From a checkpoint of a small transformer trained on Wikipedia.
Training: a variant of Muon for these matrices, 616M tokens, 4697 steps.
MLP neurons of a small language model. Each row is named by its layer, matrix (up: input weights; down: output weights) and neuron, and shows model dimensions 144-271. Each number is 128 + 32 x the weight over its row's rms, rounded and kept within 0 to 255.
After each neuron's rows, "fires before" lists the tokens most often just after its 100 highest values on Wikipedia text that the model never trained on.

L11.up623 [191 164  74 124 137 175  76  97 137 142  95  78 164 100 195 119  88 160 133 152  87 122 135 134  56 134 128  73  75  68 164  87 193 147  98 134 167 159 111 205 151 102  96 111 212  90 155 104 156 155 114 166 108 210 118 113 115 164 124 136 148 142  77  87 146 163 142 119 150 111 128  99 138  79 121 114  45 119  57 109 125 126 165 149 160 104 167 160 109 100 103 191 101 127 170  63 154  85 141 141 119 110 142 124 193 143 120 128 150  98 136  83 107 151 152 168 142 133 128 124 108 116 128 138 195 151 103 116]
L11.down623 [153 104 103 112  99 132 171 144 112 126 155  90 121 189 135 135 125 116 111  98 100 100 165 173 100 177 140 130 162 197 169  90 143  77 143 202 105 189 150  94  94 129  98 166 119 146 136 108 140 102 124  49 121 113  64 124  88 129 115 140 157 157 177  85 119 140 133 105 165 165 118  95 183 155 165 142 135 180 166 117 174 118 156  58 103 138  76 136 138 103 185 126 124 147 111 176 192 111 134 171 111 116 104 187 144 141 144 137 146 164 154 165 149 169 132 107 137 115 122 146 100 123  84 131 170 146 126 103]
fires before: "-", "===", "=="

L8.up1357 [110 149 165 142 115 137 182 118 158 206 114 102  51 101 124  97 131 136 175 106 110  75 120  83 104 151 118 179 126 143 124 157 191 163 120 121 151 177 141 153 179  96  83 243 140 135 139 145 152 160 177 140 160 136 170 127 140 176  98 136 174 111 110  99 121 114 121 144 135  86  74 182  74  89 132  99 139 189 144  94 114  63 121 139 128 139 175 165 119 107 101 150  94 130 154 135  92 109 168 132 141  96 168 101 136 119 120 140  90 112 112 169 144 169 116 175 100  99 160  99 126  87 178 153 174 154  80 150]
L8.down1357 [174 161 118 133 119 151 107 124 168  96  69  95  66  84  90 147 151 136 131 131 161 139 120 163 153 175 118 163 172 120 177 113 142 103 103 100 157 146 130 135  49 135 105 171 117 132 128 108 147 178 124 130 156  95 109 122  90 132 106 137 144 186 124  96 131 114 209  67  95 119 119 119 122 108 170 152 153 164 117 146  67 145 141 137 137 148 141 121 127  79 151 109 191  92 145 115 126 157 100  89 108 112 104 113 197 193 175 106 154 132  96  71 181 183 116 118 173 131 112 151  71 151 113 191 120 165 146 126]
fires before: "===", "==", "=", "|", "R", " "

L8.up1320 [105 119 138 121 166 172  82 162 100  82  94 166 183  91 145 132 129  87 138  86 152 106 137 174 150 137 111 117 109 156 140 177 157  80 149 142  77 133 126 158 156 125 133 134 180  99 112 164 135 138 138 103 101 136 165  96 150 132 108 116 125 168 128 151 164  94  62 152 119 134 165 149 181 157 132 109 123 170  78  98 159  43 113  95 162 133 178 153 150 165 188  83 138 152 179 136 139 129 105 153 157 119 116 162 157 152 105 102 103 122 195  73 112  79 130 154  70  86 114 138 109 182 204 167 108 125 125 197]
L8.down1320 [112  73 148 139 177 115  88 145 123  78 107 154 146 104 189 106 117 116 153 134 100 140 126  81 193 145 137 115 150 138 133 151 137 122 122 130 167 144 166 166 154 105 175  86  88 184  98 113 119 141 185  66 152 156 191 141  59 179 167 135 155 128 129 138 173 149 125 111 138 112 207  94 178  95  90 133  97 128 168 149 100  94 187 118 118 159 128 118 152 151 169 138 130 114 104  87  88 139 103 104 121  96 133 172  78 122 168 135  87 177 121 161 106 126 118 137 164 109 151 134  53 134  75 137 101 140 115  82]
fires before: " |", " |\n", " Silver"

L6.up1319 [ 66 138  94 132 115 148 123 112 133  86 104 139 136 161 122 108 135 152 129 113 189 113  88 107 122 148 185 115 121 150 169 173 124  86 131 133 102 140  87 136 156 102 148 152 180 151 161 141 146 118 145  96 158 123 116 145 118 145 119  71 122  59  85 158 136 160 143 111 135  96 134 139 128 130 114  99 168 213 181  95 176  94  87  78 144  91  84  57  83 117 141 206 136  86 116 212 111 125  94 125 140 109 189 111 117 181 209 124 138  97 148 101 137 134  89 158  93 153 116 178 128  87 191 166  81 135 153 129]
L6.down1319 [114 140  57 161 154  77 126 135 101 171  52  93 119  98 118 187 154 136 133 135 147 164  96 170 143 137  84 109 166 120 129 117 175 171 136 152 120  95 126 112 111 158 155 140  77  76  97 209 153  65 119  99 152 159 122  94 174  95 108  88  79 122 132 157  92 172 150 166 183  79  73 140 111 133 146 146  93 129  96 127 122 132 196 112 121 114 124 122 101 166 151 109 111  54  54 137  70 128 132 162 196 125 104 139 132 126 103 165  92 153 106 202 175 149 117 146 145  95 187 172 143 145 112 141 159 120 153 175]
fires before: " |", "\n", ",", ".", "\n\n", ")\n"

L8.up974 [130 152 125  89 172 147 119 149 117 109 148  78  55 115  83 176  37  88  71  94 131  96 109 119 179 148  92  89  90 120  76 160 171  81 103 149 103  72 103  84 182 137 130 116 170 135 107 168 122 135 148  91 128  72 180  78 115 117 180  81  96 119 112 137 131 154 128 136 106 138 149  73  91  93 135 105  68 143 137  90 153 122 116 146 139 116 102 102 188 150 122 111 106 117 124 158  67 126  87  87 152 121 180 135 169 129 131 141 140 110 149 144  83 101 143 104 109 134 142 199 136 101 140  82 107 170 145 111]
L8.down974 [143 146 190 168 150 171  93 162 136 196 173 174 111 117 120 155 136 144 124 130 180 128 114  62 136 137 168 104 162 148 141  97  97 145 101 105  49 120  61 126 136  87 120  64 106 136 146 128  84  82 150 167 164 141 110 162  97 102  97 122 134 103 109 116 214 164 165 121  86 185 117  94 162 172 118 123  90  94 171  93 110  98 128 147 157 147 109  96 143  57 118 158 156  98 140 113 169 151 159 174 146 195 124 182  71 171 143 197 103 115 133 183 101 124 157  73 143 162 117 123 139 131 191 138 155  77 144 122]
fires before: " |", "–", ".", ";"

L8.up38 [ 81  92 192 112 164 169 150 108  84 141 227 123 135 120  76 138 140  87 177 144  67 178  40 127 106 107 156 123  78 167 156 158 134 117 116 135  64 201 140 149 123  95 106 139 165  85 140 137 186 108 118 176 181 125 120 142  86 119  81 149 157  89  99 184 136 101 183 147 123 161  93 117 122 150 113 119 153 129  90  89 118 200 142 118 118 189 131 115 138 169 148  91  64 116 152 113 124 169  98 148 134 154 138  99 189 130 115 144 152 108 139 116 134  87  93 117 174 107  86 107 113 110 144 178 161 129 183 152]
L8.down38 [152 108 128 132  57 108 137 130 173 139  77 116  55 138 163 131 189 111 136  97 135 114 138 164 119 163  96 154 129 142 106 111 132 134 122 154  77 115 147 126 136 130 123 108  80 132 114 151 121 159 108  83 160 147 139 134  79  90 131 159 143 125 153 163  76 140  98 133 172  98  80 157 149  96 166 123  97 129 162 108 120  90 185 117  76 163  82 177  62 158 105 120 108 199  83 189  76 115  99 114 122 120  98 186 129 147 173 144 128 104  94 151  80 163 150 112 123 145  68 121 112 124  84  83 134 134 128  91]
fires before: " |", ".", " |\n", " ", " /", "–"

L8.up45 [150 102 164  95 187 163 179 131 133 143 112 166 101 139 166 121  88  92 161 159 105  64 119 124 109 133 152 123  87 142 153 154  73 159 123 120 133 141 117 136 142 141 162  71 172 181 134 114 119 142  92  69 127 202 109 199 133 114 142 137 115 122 123 120 143 116 184 134 106 110  90 189 164 105 125 160  79 109  89 132 124  94 127 122 126  64 129 164 108 148 125 113 127  51 166  95 102 109  86 149 166 127 109 127 123 208 114 160  63 147 189 127 111 142 170 112  77 100  70 178 142 140 101  82  68  94  92  98]
L8.down45 [108 145 157 132 119 146  83 106 119 106 157 109 108  94 133 133 130 120 105 152 181 173 140  83 150 105 166 100  99 124 146 125 130 123  99 158 133 100 160 171  68 133 157 103  80 132 133 121 104 135 187 126 116  68  88 120 139  87 112 139 167 104 145 162 130 132 128 119 131 127 125 162 153 130 126 108 202 200 102 106 135 119 173 151  95 172 174  52 137 185 154 136 106 145 160 146 136 133 109 165 115 134 123  98 122  62 190 105 156  97 153 106  89 128 154 181 119 129 161  82 128 116 159 103 143  92 168 142]
fires before: " |", " –", "|", "ars", " record"

L11.up402 [ 84 117  95 189 116  76  86 132 108 140 109 159 190 133 132 119 135 100 124 150 183 146 104 128  87 121 101 133 179 144 102 158 112  99 125 158 145 135 164 140 162 125 148 121 134 121  69 128 154 141 107 131 138  99 135  97 108 184 132  96 162 165  82 136 110 112  80 150 161  86 128 147 207 127 121 136 123 116 132  20 175 155 131 133 183 142 111 155 121 160 127 125 145 158 126  85 122 113 111 159 166 116 167 183 163 134  95 146 113 155 158 133 115 148 128 127 113 141 133 142 105 111 136 124 121  71  43 126]
L11.down402 [105 117 152 132 119 115 187  98 115  94 126  90 124 104 135 139 219  85 118  99 150  66 117 176 105 146 108 155 104 136 154 152 141 107 166  60 114  94 144 132  94 123  67 109 106 173  92 153  82 115 123 123 148 131  92 185 116 112 101 153 186 174 137 155  84 100 154  85 105  88 127  98  61 142 111 106  98 140 164 120 137  89 143 140 140 105 132 112 155 155 133 172 179 161 110 128 112 116 120 139  60 173 147 156 128  71 161 189 147 119 122 167 154  99 119  89  95 107  84 103 101 159  87  86 140 136 167 149]
fires before: "0", "1", "2", "6"

L6.up331 [144 164 143 101 201 148 175 160 120 110 161 128 131 138 139 138 124 151  99 143 146 144  88  90  98 151 130 107 103 139 113 121 126  62 111 112 172 124 115 134 147 120 181 147 151 156  89 167  92 159 135 119 142 128  75 142 108  98 129 104 100  55 170  70 118 200 135  85 113  97 102 174  92 130 166 120 126  78  90  74 136 137 147 107 125 125 110 152 133 116 156 136  89 112 134 105 113 108 189 154 100 186 128 114  93 174 132 130 112 200 180  54  99 106 158  91 181 209 230 104 167 149 173  92  80 183 188 112]
L6.down331 [126 136  82 127 113 116 131 118 115 150 111 117 113  96  92 105 129 175 145 103  99 143 195 123 124  84 118 161  80  91 161  89  89 173 175 113 109 133  95 146 103 145 118  55 181 134 143 107 192 121 171 124 131  92  96 113  95 140 137 180 116 153 112 147 129  45 105 137 145 133  85 137 112 170 100 136 137 157 151 153 122 150 102 142  83 118 168 145 144 169 130 118 118  89 107 153 135 135  62  83 150  92  93 137 112  99 141  93 112  64 102 153 153 137 117 160  87 111 161 149 104  98 143 160 165  56 122 116]
fires before: " |", ";", " |\n", ")", "/", "%"

L6.up338 [129 125 138 187 136 168 149 136 133 159 204 141  56 140  99 112 135 129  99 122 148 147 124 129  95 124  63  92 128  95  94 191 120 146  95 145  94 147 109  86 132 119 147 186 165 192 117 132 128 139 134 146  95 155 145  99  98 103 144 104 134 116 134 134 157  98 142 125  83  93  65  66 173 153  90 125 120 114 188  92 123 149  93 138 118 143 166 138 137 115  87 135 172 131 155 152  78 170 142 104 187  96 205 107  98 156 145 106 106 104 108 137 185 112 130 136 148 126 146 118 101  99 159 185 119 130 100 120]
L6.down338 [ 80 136  81 143 146 157  51 162 119 153 137  65  69 110 104 162  63 153 168 122 123 115  79 200 134 117 144 105 157 139 144 170 180  80  59 149 118 140  71 146 182 151 178 131 127  73 137 120 136 119 128 107 159  89 123 135 137 138 129  85 100  94 158 146 178 176  97 126  95  94  70 163 106 119 158 110 132 165 131  93 127 156 134 100  99  78 172 111 141 127  82 149 136 121 108 132 175 133 128 177 137 123  96 142  92 130 111 102 108  89 175 112 111 175 118 109 152 115 185 130  91 112 179 168 166 123  87  93]
fires before: ":", " |", "\n", "–"

L11.up1129 [156 109  90 133 217  97 127  90 135 117 126 131 175 162 155 129  71 124  61 167 186 123 118 141 148  92 151 137 107 139 165 128 147  84 147 119 139 112 159 133 157 160 145 131  99  99  86  69 128 104 122 106 142 133 136 122  99 146 139 115 135 133 107  95 154  75  78 142 130 135 100  84 164  80 137 141  82 149 129 113 170 133 196  78 110  75 140 154 185 103 121 108 178 108 141  98 100 107 135 159 183 135 141 155 111 177  46 192  90 123 167 116 118  95 124  79 108  88 113 211  99 148 140 155 143  88 198 119]
L11.down1129 [163 114 113 136 102 171 108 129 181 172 153 153 118 127 144 172 118  78 168  93 163 117 204 128  75 141 126 125 119 104 121 144 158 168  83 133  64  91 122 154 149  89 159 125 152 130 133 134  81 125 121 130 174 108 134  77  83  96 125 186 149 185 174 103 214 146  53  95 138 132 129 123 116 135 139 123 155  91  80 135  69 107 187  65 140  78 187  77 161 195 171 132  87 124  68 185 136 120 111 104  93 143 136 143 152 126 147 117 112 136  85 148 152 113 142 117 154  89 161 133 132 179 108 156  99  86 145 107]
fires before: " |", " and", " |\n", " –"

L3.up1130 [200 135  49  83 110 180 141 153 130 137 197  95  99 183 109  96 115  61 151 163 146 154  53 148  90  78  81  99  75  84 116 125 148 142 135 142  82  93 196  99 142 112 100 160 146 164 155 102 189 129 147 146 154 134 110 181 125 158 133 100 109 102  66 148 144 125 167 194 132 169 192 101 152 117 120 107 181 121  64  78 118 138 152 132 116 103 157 130  92 143 147 125 118 169 148 159 107 126 119 103 146  88 182 137 131 103  91 117 100  75 152 102 148  83 120 211 117  65 162 114 108 137 118 182 114 128 144 143]
L3.down1130 [131 166 100  64 137  78 124  69 142 107  80 107 109 130  98 104 161 153  99  83 122 125 103 129 141 151 112 172 143 107 136 125 114 142  80 137 114 153 122 123  73  99 128 128  53 154  82 161 126 179 108 116 131 100 131 160 105 108 108 111 104 120  94 144 116  95 149 148 114 139 122 111 122 153 156  95  92 160 158 112 113 173 145 124 140 145  86 242  86 133 108 170 130 159 173  75  97 176 100 116 184  74  69 220 134 137 134  86  91 100 159 116 133 114 123 140 105  92  99  94 139 119  54  82 165 114 180 119]
fires before: " |", "|", " |\n", "."

L11.up946 [113  92 137 130 141 135 150 101 124 179 131 116 228 198 160 107 139 131  93 146 145 121  59 161 130 181 113 160  82 121 102 138  87 104 191 120  69 128  72 117 138 134 110 160 162 174  84 102 144 153 136 118 121 119  61 198 156 180  94  79 111 124 154  90 127 119 139 125 203 113 150 175 107 118  95 178 181 159 149 100 165 125 100  86 140  90 175 124 119 157  95 113 113 167 138 144  78 122  37 141 151 102 143 160 165 175 126 141 179 213 123 147 179 139 126 132 143 128 116 116 118 125  92 132 144 144 197  97]
L11.down946 [146 120 105 107 203 134 174 131 114 139 116 169 192 173 168  94 200 114 122  97 116 103 132 122 147  91  27 151 142 117 138 114 113 160  96 161 108 168 153 172 103 147 120 134 118  78  94  87  78 119 139  60  85 123 125 144 162 171 122 171  25 133 100 117 110  92 150 120 114 139 101 134 108  92 112  64 188 103 143 125 135 117 164 106 122 153 175 127 161 117 144 131 163 141 112 124 195 152 108 105 170 181  78 113 178 160 137 100 104 118 180  51 128 154 144 136 115 157  86 135 151 148 118 103  93 168 135 115]
fires before: " |", ",", ";", ".", "\n", ".\n\n"

L3.up829 [116 131  68 121 155  78 120 109  67 126 139 112 150  91 123 104 134  81 131 127 196 153 213  80  89 116 110  75 108 132 136 171 120 135 114 155 136  97 144 119 140 114 187  68 158  95 103 164 166 155  90 170 178  97 148 112  72 125 161  90  74 145 184 144 133 106 132 155  81 149 154 155 156 151 124  95 132 107 154 116  53  60 146 173 152 135 192 174 137 178 131 125 133 100 150 116 199 159 181  92 111 127 123  89  42 126 156  89 158  55 147 125 137 126  78 123 107 120 141  82 155 167 143 109 109 120 145 130]
L3.down829 [117 159 134  79 144 166 179 134 171 161 164 139 122 158 150 139 151 109 106  92 127 141 135 178 130 132 154 173 183 133 107 185 178 136 129 135 154 137 128  75 131 119 162 174 139 132 184  92  72 131 123  45 129 191 157 106 121 150 126 131 117 131  67 136 152 145 166 108 106 146 105 138 217 104 198 134 146 163  60 133 122  87 139 108  85 133 153  94 119 129 171 102  94 116 101 121  98 143  96 188 138  81 100 147  64 112 167 100 118 109 146 108 170 114 149 187 198 121  56 118 149  69  81 144 132 136 102 123]
fires before: " |", ":", "1", "8", "0", " –"

L11.up1294 [175 123 134 115 170 126  97 138 127 128 151 112  96  94 144 111 129 133  82  64 158 162 164 146 128 107 123 131 158  94 158  94 213 130 141 169 190 169 164 150 133  89  34 206 113 115 155 113 208 120 154 135 131 164 163 133 141 139 107 112 180 139 138  97 167 108 128 171 139  65 134  94 174 139  95 160 126 192 159 101 138 139 140 103 187 134 120 155 146  89 135 130 171 180 142 116 109 128 134 165 187 147 161 113 152 142  80 135 126 120 149 157 112 141 139 167  75  95 148 145  92  42 128 146 121 144 137 180]
L11.down1294 [155 197 157 121 119 139  95 108 139 109 124  83 112 177 131 156  91 133 115 152 129 107 134 140 149 191 146 121 122 115 132 108 100 138 132 150 167 123 114  98 123 151  72 183 120 112 150  89 137 132 119  70 113 105 141 165 154 121 165 147 116 170 163  83 154 146 129 102 164 118 108 168  74 128 137 196 111 132  91 164 168 155 159 112 131 128 112 126 118 129  90 191 155  96 129  69 125 122 119 105 135  78 116  82 191 168 129 152 137 162 126 133 197 172 120 178 127 134 137 135 101 133 135 148 148 125 122 108]
fires before: "==", "===", "|", "=", "-", "S"

L8.up556 [ 92  91 159 100 146 140 111 106 137 151 170 176 115  57 125 144 112 116 114 132 127 175 133 154  92 130 115 135 116 137  95  77  92 132  82 100 112 169 135 109  98 107 131 143 166 127 142 183 178 149  96 104 159 184  99 138  79  75 160  74 134 166 135 186  58 106 159 106 167 155 123  89 151 118 131  90 150 186 160  87 162 178 113 142 116  98 199 110 160 121  89 168 117 149 163 164 117 168 180 167 140 138 109  98 123 146 175 115 139  92 184 128 184 195 102 141 156  98 145 170 144  86 170 123 145  69 147 127]
L8.down556 [113 138 132 113  87 139  84 129 127 106 109 118 114 164 128  50 131 120 153 134 120 116 170  92  87  82 146 116 134 142  87 202 122  99 161 161 142  96 159 110 109 153 152 106 111 157  74 169  50  79 170 203  68 149 146 107 178 151 150 112 168 128  93 169 115  76 129  97 125 166  83  88 147 148  89 115 134 129 116 100  96 137 141  68 138 107 128 122 146 122 175 177 116 130 103 117 112 138  95 110 169 115 143 142  81 186 130 126 142  86  97  94 117 162 111 148  69 131 138 103  93 155 126 189 100  48  44 153]
fires before: " |", " ", "ing", " the"

L6.up571 [133 100 111 125 165 134 162 157  62  89 134 120  84 159 155 113 123 118 142 152 151 158 130 165 138 131 124  99 157 144 166 133 130 153 120 109 188  85 138 119 203 143 105  76 161 161 146 141 196 160 183 128 128 148 132 140 110 162 144 105 151 154  80 103  72 122 130 138 162  79 151  92 150 164 128  90 176 132  69  79 118 149 144 159 177 177 124 125 126 131  96 175 116 127 170 159 173 126 105  92 110 116  82 107 135 121 130 136 136 116 172  93 145  79  65 187 115 215 119 134  99 170 120 121 156 124 151 141]
L6.down571 [163 149 128 138 182 116 129 117 132 118 171 123 126 148 123 144 222 107 126  96  99 138  73 198 111 133 133  98 112 147 134 171 164 127 128 107  57 198 131 199  93 135 128 120  89  94 145 132  80  87 150  91 109 159 151 145 107  83 157 117 149 104 139 169 192  91 123 151 136 131 132 139 103 154  81 144 147 143 178  92 152  81 145 104 116 132  95 147 115 193  90 122 127 172 129 135  97 141 105 184 208  96 100 147 190 133  83 155  92 121 230 127 181 108 105  92 161  97 186 164 105 138  78 135 178 123 146 100]
fires before: " |", " |\n", ".", "}", "3"

L3.up845 [134 137 146 122 126 123 119 121  92 187 124 160  83 156 142 107 150 109 141 147 125 173 124 130 130 144 183 152 113  90 137  68 137 148 180 140  71 143 158  94 127  79  72 110  95  65 152  86 143 164 127 187 128 172 134 114 129 160 147 123 100 150 138  91 158 134 134 130 191 101 126 176 164 111 143 131 141 153 118  30  31 104 124 195  84 120 115 143  92 164 129 155 110  69 109 114 132 171 143 195  62 100 142  37 152 138  61 162  62 110  93 110 153 115 136 205 137 114 163 139 141 172 131 124 172 133  92  94]
L3.down845 [134  45 167 124 137 110 111 101 127 102 129 143  84  90 132 134 147 126 152 128 143  76  75 144 161 164  60 129  78 161 127 146 141 130  61 138 126 151 150 119 102 145 136 119 154 140 108  69 196  99 131  97 214 129 142 128 236  51 135  87 164 143 184 125 134  94 133 162 145 122 123 159 147 112 119 127 140 155 160 186 191 123 101  45 148 120 117 144 156 121 133 136 109 100 152 141  62 100  67  60 142  68 116 158 160 117 159 146 167  86 130 183 131 147 152  64 140 114 119 135  89 130 114 164 122 129 166 162]
fires before: " |", " Division", " |\n", ".", ";", "th"

L11.up1033 [146 103  97 144  65  76 126 179 169 150 122 158 104 121 114  95  97  60 140 127 177 155  44 138 145 181 156 175 178 128 147 110 137 140 145 172  71 162 157  97 138 178  87 149 208 112 125 144 160 136  63 182 104 148 124 146 125 151 137 106 188 157 182 129 112 118 164  94 126 138  66 129 115  95  84  55 169 134 154 100 136 153 135  94 114 146 180 102 106 173  91  96 142 115 128 156 130 139 144 124 155 142 118 112  44 122 119 174 107 106 123 117 165 159 143 142 199 115  64 155 124 154 138 153  95 124 118 123]
L11.down1033 [101 163 102 150 104 120  73  84 138 139 146  93 150 174 153 167 141  93  67 140 110  92 151  88  86 114  93 139 124 105 136  85 121 114 120 100 182 159 155 186 119  98 141 118 114 129 128 105 168 104 167 169 121 175 120  67 126  83 130 120 125 135  98 107 105 136  83 148 179 120  92 166  95 125  57 158 112 137 125 110 157 107 189 160 123 124 118 121 135  70 168 122 174 173  70 129 122 198 177 154 124 144  96 178 113 114  85 154 131 148 147 193  99 100  47 103  88 185 138 152 106  90 126 114  87 171 141 123]
fires before: " ", " the", " Year"

L6.up55 [155 152 150 119 162  88 107  85  94 115 183 111  88 126 175  81 113 118  98 177 147 128 137 118 144 157 154 133  96 144 144 113  82 100  67 137 102 141 140 204 131 124 172 120 144 105 105 136 133 132 125 155 108 148  70  99  94 191 147 131 108 128 124  56 109 108 167 160 164 142 136 156  96 164 163 155 150  98 212  28 155 145 106 158 132  84 185 159  95 164 148 157 154 158 144 144 156 123 139 176 117 116 154  96 146 116  95  89 114  89 117  97 133 150 132 171 124 172 138 123 118 129 169  87 111 170 116  96]
L6.down55 [148 100  81 172 181 157  86 133 112 154 118  74 103 155 124 141 145 116 154 132 152 152 103  95  97 146 145 137 123 144  95 200 117 130 140  76 152 127 108 138  47 111 137  76 104 148 156 221 152 160 130 123 151 156  60 131 185 104 158 123 169  69 132 163 155 104 158 142 128 113 147 131 124  83 147 182 116 125  96 173 118 120 127 145 164  93 103 170 160 152 106  91  98  98 165 101 117 147 110 142 149 143 103 129 177 128 195 158 167 161 120  92 180  86 153  95  97  74 174 110  97 108 145 161 146 109  93 108]
fires before: " |", " |\n", "1", "0", "5"

L8.up1293 [ 98  75 170 141 156 108 171 115 206 109 131 179 138 109 172 105 120 118  81 165 182  87 156 155 190 101 172 164 121 122  38 124 124 119 112 138 125 181 161  68 178 122 103  97 160  93  97 128 167 105 101  68 100 128 178  82 140  84  97 139 177 180  86 144 113  64 110 143 192  94  80 194 157 149 164  98  97 145 115  68 140  64 154 146 184 111 149 136 106 126 105 127 136 120 156 179 126  91 161 172  71 114 179 144 195 113 109 129 111 155 130 126 105 111 123 114 186  53 124 128 144 166 146 105  68  80 131 166]
L8.down1293 [156 145  66 147 156  93 175 197 118 120  91 101 114 187 114 123 182 121 176 183 135 193  94 107 136 176 159 143 127 115 160 130  75 149  90 172 140  69  90 179 129 189 136  97 107 134 194 118 101 193 186 115 173 104 162 149  70 186 118 142 163 170 139 181 109 122 165 105  90 121 162 110 106 148  86  97 118 176 151 114 136 101  98 129 149 172 127 116 147 112 128 167 138 137 125  92 103 121 161 120 113 165 146 158 150 119 147 134 121 114 155 120 103 124 150 175  75 154 139 133 107 164 165 150 160 117 128  81]
fires before: " |", " |\n", " kg", " ", "1"

L3.up92 [168  85 139 100  96 155 120 123 106 161 127 159  59  97 185 179 142  43  82  64 113 124 129 116  75 111  92  96 143 124 168 132  77 103 110  95 122 125 105 111 115  98 175 138 141 135 149 156 168  74 109 100 183 169 145 120  78 108 174 154 146 130 144 151 159  93  74  93 109 131 165 131 117 160  83 183 162 108 109 143  95 158 113  81 110 153 137 132 133 137 139 132 104 116 199  94 175  75 104 145 159 129 163  66  66 130 180 127 148 116 105 135 140 108 148 169 168 105 129 101 186 134 190 162  44 103  99 151]
L3.down92 [190 156 132 125  75 199 137 143 117 145  97  87 124 126 143 147  99 133 136  77 143 144 103 167 160 173 117  73  90 138 101 131 126 106 109  63 155 144 146  88 107  88 166  63 123 173  93 116 144 105 109 131  74 141 157 110  80 115 177 159 140 134 189 170 166 109 102  90  99  79  81 134 171 114 146 154 152 138 150  88 173 137 111 116 113 125 105 175  85 162 159  90 152 113  61  54 131 135 110 118 143 119 127 146 156 141 190 113 115 130 143 190 121  98 137 142 139  80 155 155 134  94 179 112 129 172 125 125]
fires before: ":", " |", "ored", " ", " of", " David"

L3.up142 [ 91 150 144 101 137  98 164  93 162  89 123 125 114 114 119 137 147 106  72  86 110 136 120 185 135 112  53 131  62  80  88 166 170 181 139 159 190 119 187 179 157 108 108 140 167  78 115 138 161 172 168 150 163 166 158 145 158 176 169 107 134 169 117 159 118 148 172 133 138  99 163 112 143 130 109  63 110  79  73  74  78 135 155 163 149 174 109 125 159 188 141 181  86 134 187  83 122 158 140 220 133 103 154 125 163 154  99 104 155 155 133 119 128 124 109 141 120 152 182 126  91 214 112  96 137 126 110 177]
L3.down142 [110  90 124 148 103 147 171  99 160 135 145 105 129 115 190 124  57 130 142  97 127 168 119 168 118 174 128 176 159 152 180 129 216 121  92 111  77 165 120 102 135 169 186 123 176  46 116 110 131 119  77  83 121 130 160  81 121 129 106 148 140 163 151 116 103 126 127 115 128 159  95 159 153 171  76 197 152 186 126 171 163 144 186 131  86  92  85 135 117 119  96 130 138 197 103 144 147 155 138  98 140 107 138 122 101 120 150  93  98 118 138 170 126 147 107 107 139 135  78 100  59 144  78 147 148 145 140 184]
fires before: " |", ".", " |\n"

L6.up1439 [122 128 115 192 135 165 144 133 118  63 202 143 121 126  44  97 137 137 152 218 117 148 167  84 176 137 112 122  94 127 126 140 186 129 148 123 161  76  76 118  68 103 161 133  87 145 118 147 136 154 137 157 119 133 101 121 122 128  61 131 161  87 128 183  95 170 138  95 174 125 125 113  92 151  55 119 109 119 134 171 144 110 131 146 117 126 144 123 126 123  90 134 232 134 146 155 128 148 112 101 134  96 152 145 137 156 167 104 121  86 132 128 170 119 122 145 121 174 118 152 112 188 130 129  99 113  96 140]
L6.down1439 [147 120 102 132 209  58 164 126 111 113  94 106 155 113 186 147 164 154 126 150 113 123 144 208 155 106 108 139 118  94 154  97 127 141 129 143 141 113 125 191  99 173 112 106 149 176  98 130 109 103 117  92  94 121 139 135 144  96 137 195  81  97  58  78 121 133  97 137 113 103 125 138  96 119  89 180  67 131 126  97  63 119 161 150 195  89 135 107 126 114 117 145 117  89 107 115 210  89 145 152 162 190 152 178 121 113 141 133 107 157 175 126 112 143 159 134 118 138 195  89 113 130  92 114 167 128 122 182]
fires before: ",", " and", ".", ".\n\n", " he"

L3.up1439 [170 115 137 123 193 106 194 125 111 138 185 153  79 144 128 159  74 106 132  89 160 137 170  84  87 158 105 101 155 123 116 167  86  34 144  71 107 179 152 119 186 163 151 127 185 170 123 153 166 149 151 126 145 151 157 113  84  61 130  90 165 109 102 170 149  93 106 149  98  84 132 108 173 163 133  84 166 168 132  71 127 144 151 155  71  89 206  99 100 157 150  88  68 138 221 108 115 145  54 121 175 158 146 116 149 150 109 104  81  89 135 120 128  74  84 150 168 126 173 147 154 161  70 140 170 123  79 153]
L3.down1439 [151 132 118 129 163 179 129 115 143 147 111 105 107  88  87 161 127 136 144 105 158 160 144 143 136 101  78 161  68 113 130 136 136 158 111 153 156  98  85 137  68 127 138  84  84 208 139 102 104 150 107  96 181 101 164 109 169 107 177 103 132 187 148 147 144  71 117 105 159 124 206 140 136 181 107 110 129 127 170 123 121  97 140 198 194  79 112 123 117  61 130 155 153 131  99 166 191 112 135 110 131 125 125 167 123  89 113 166 189 123 199 169 126 158 126 149 134 113 138 105 100 105  85 130 110 137 121 164]
fires before: " |", " ", " |\n"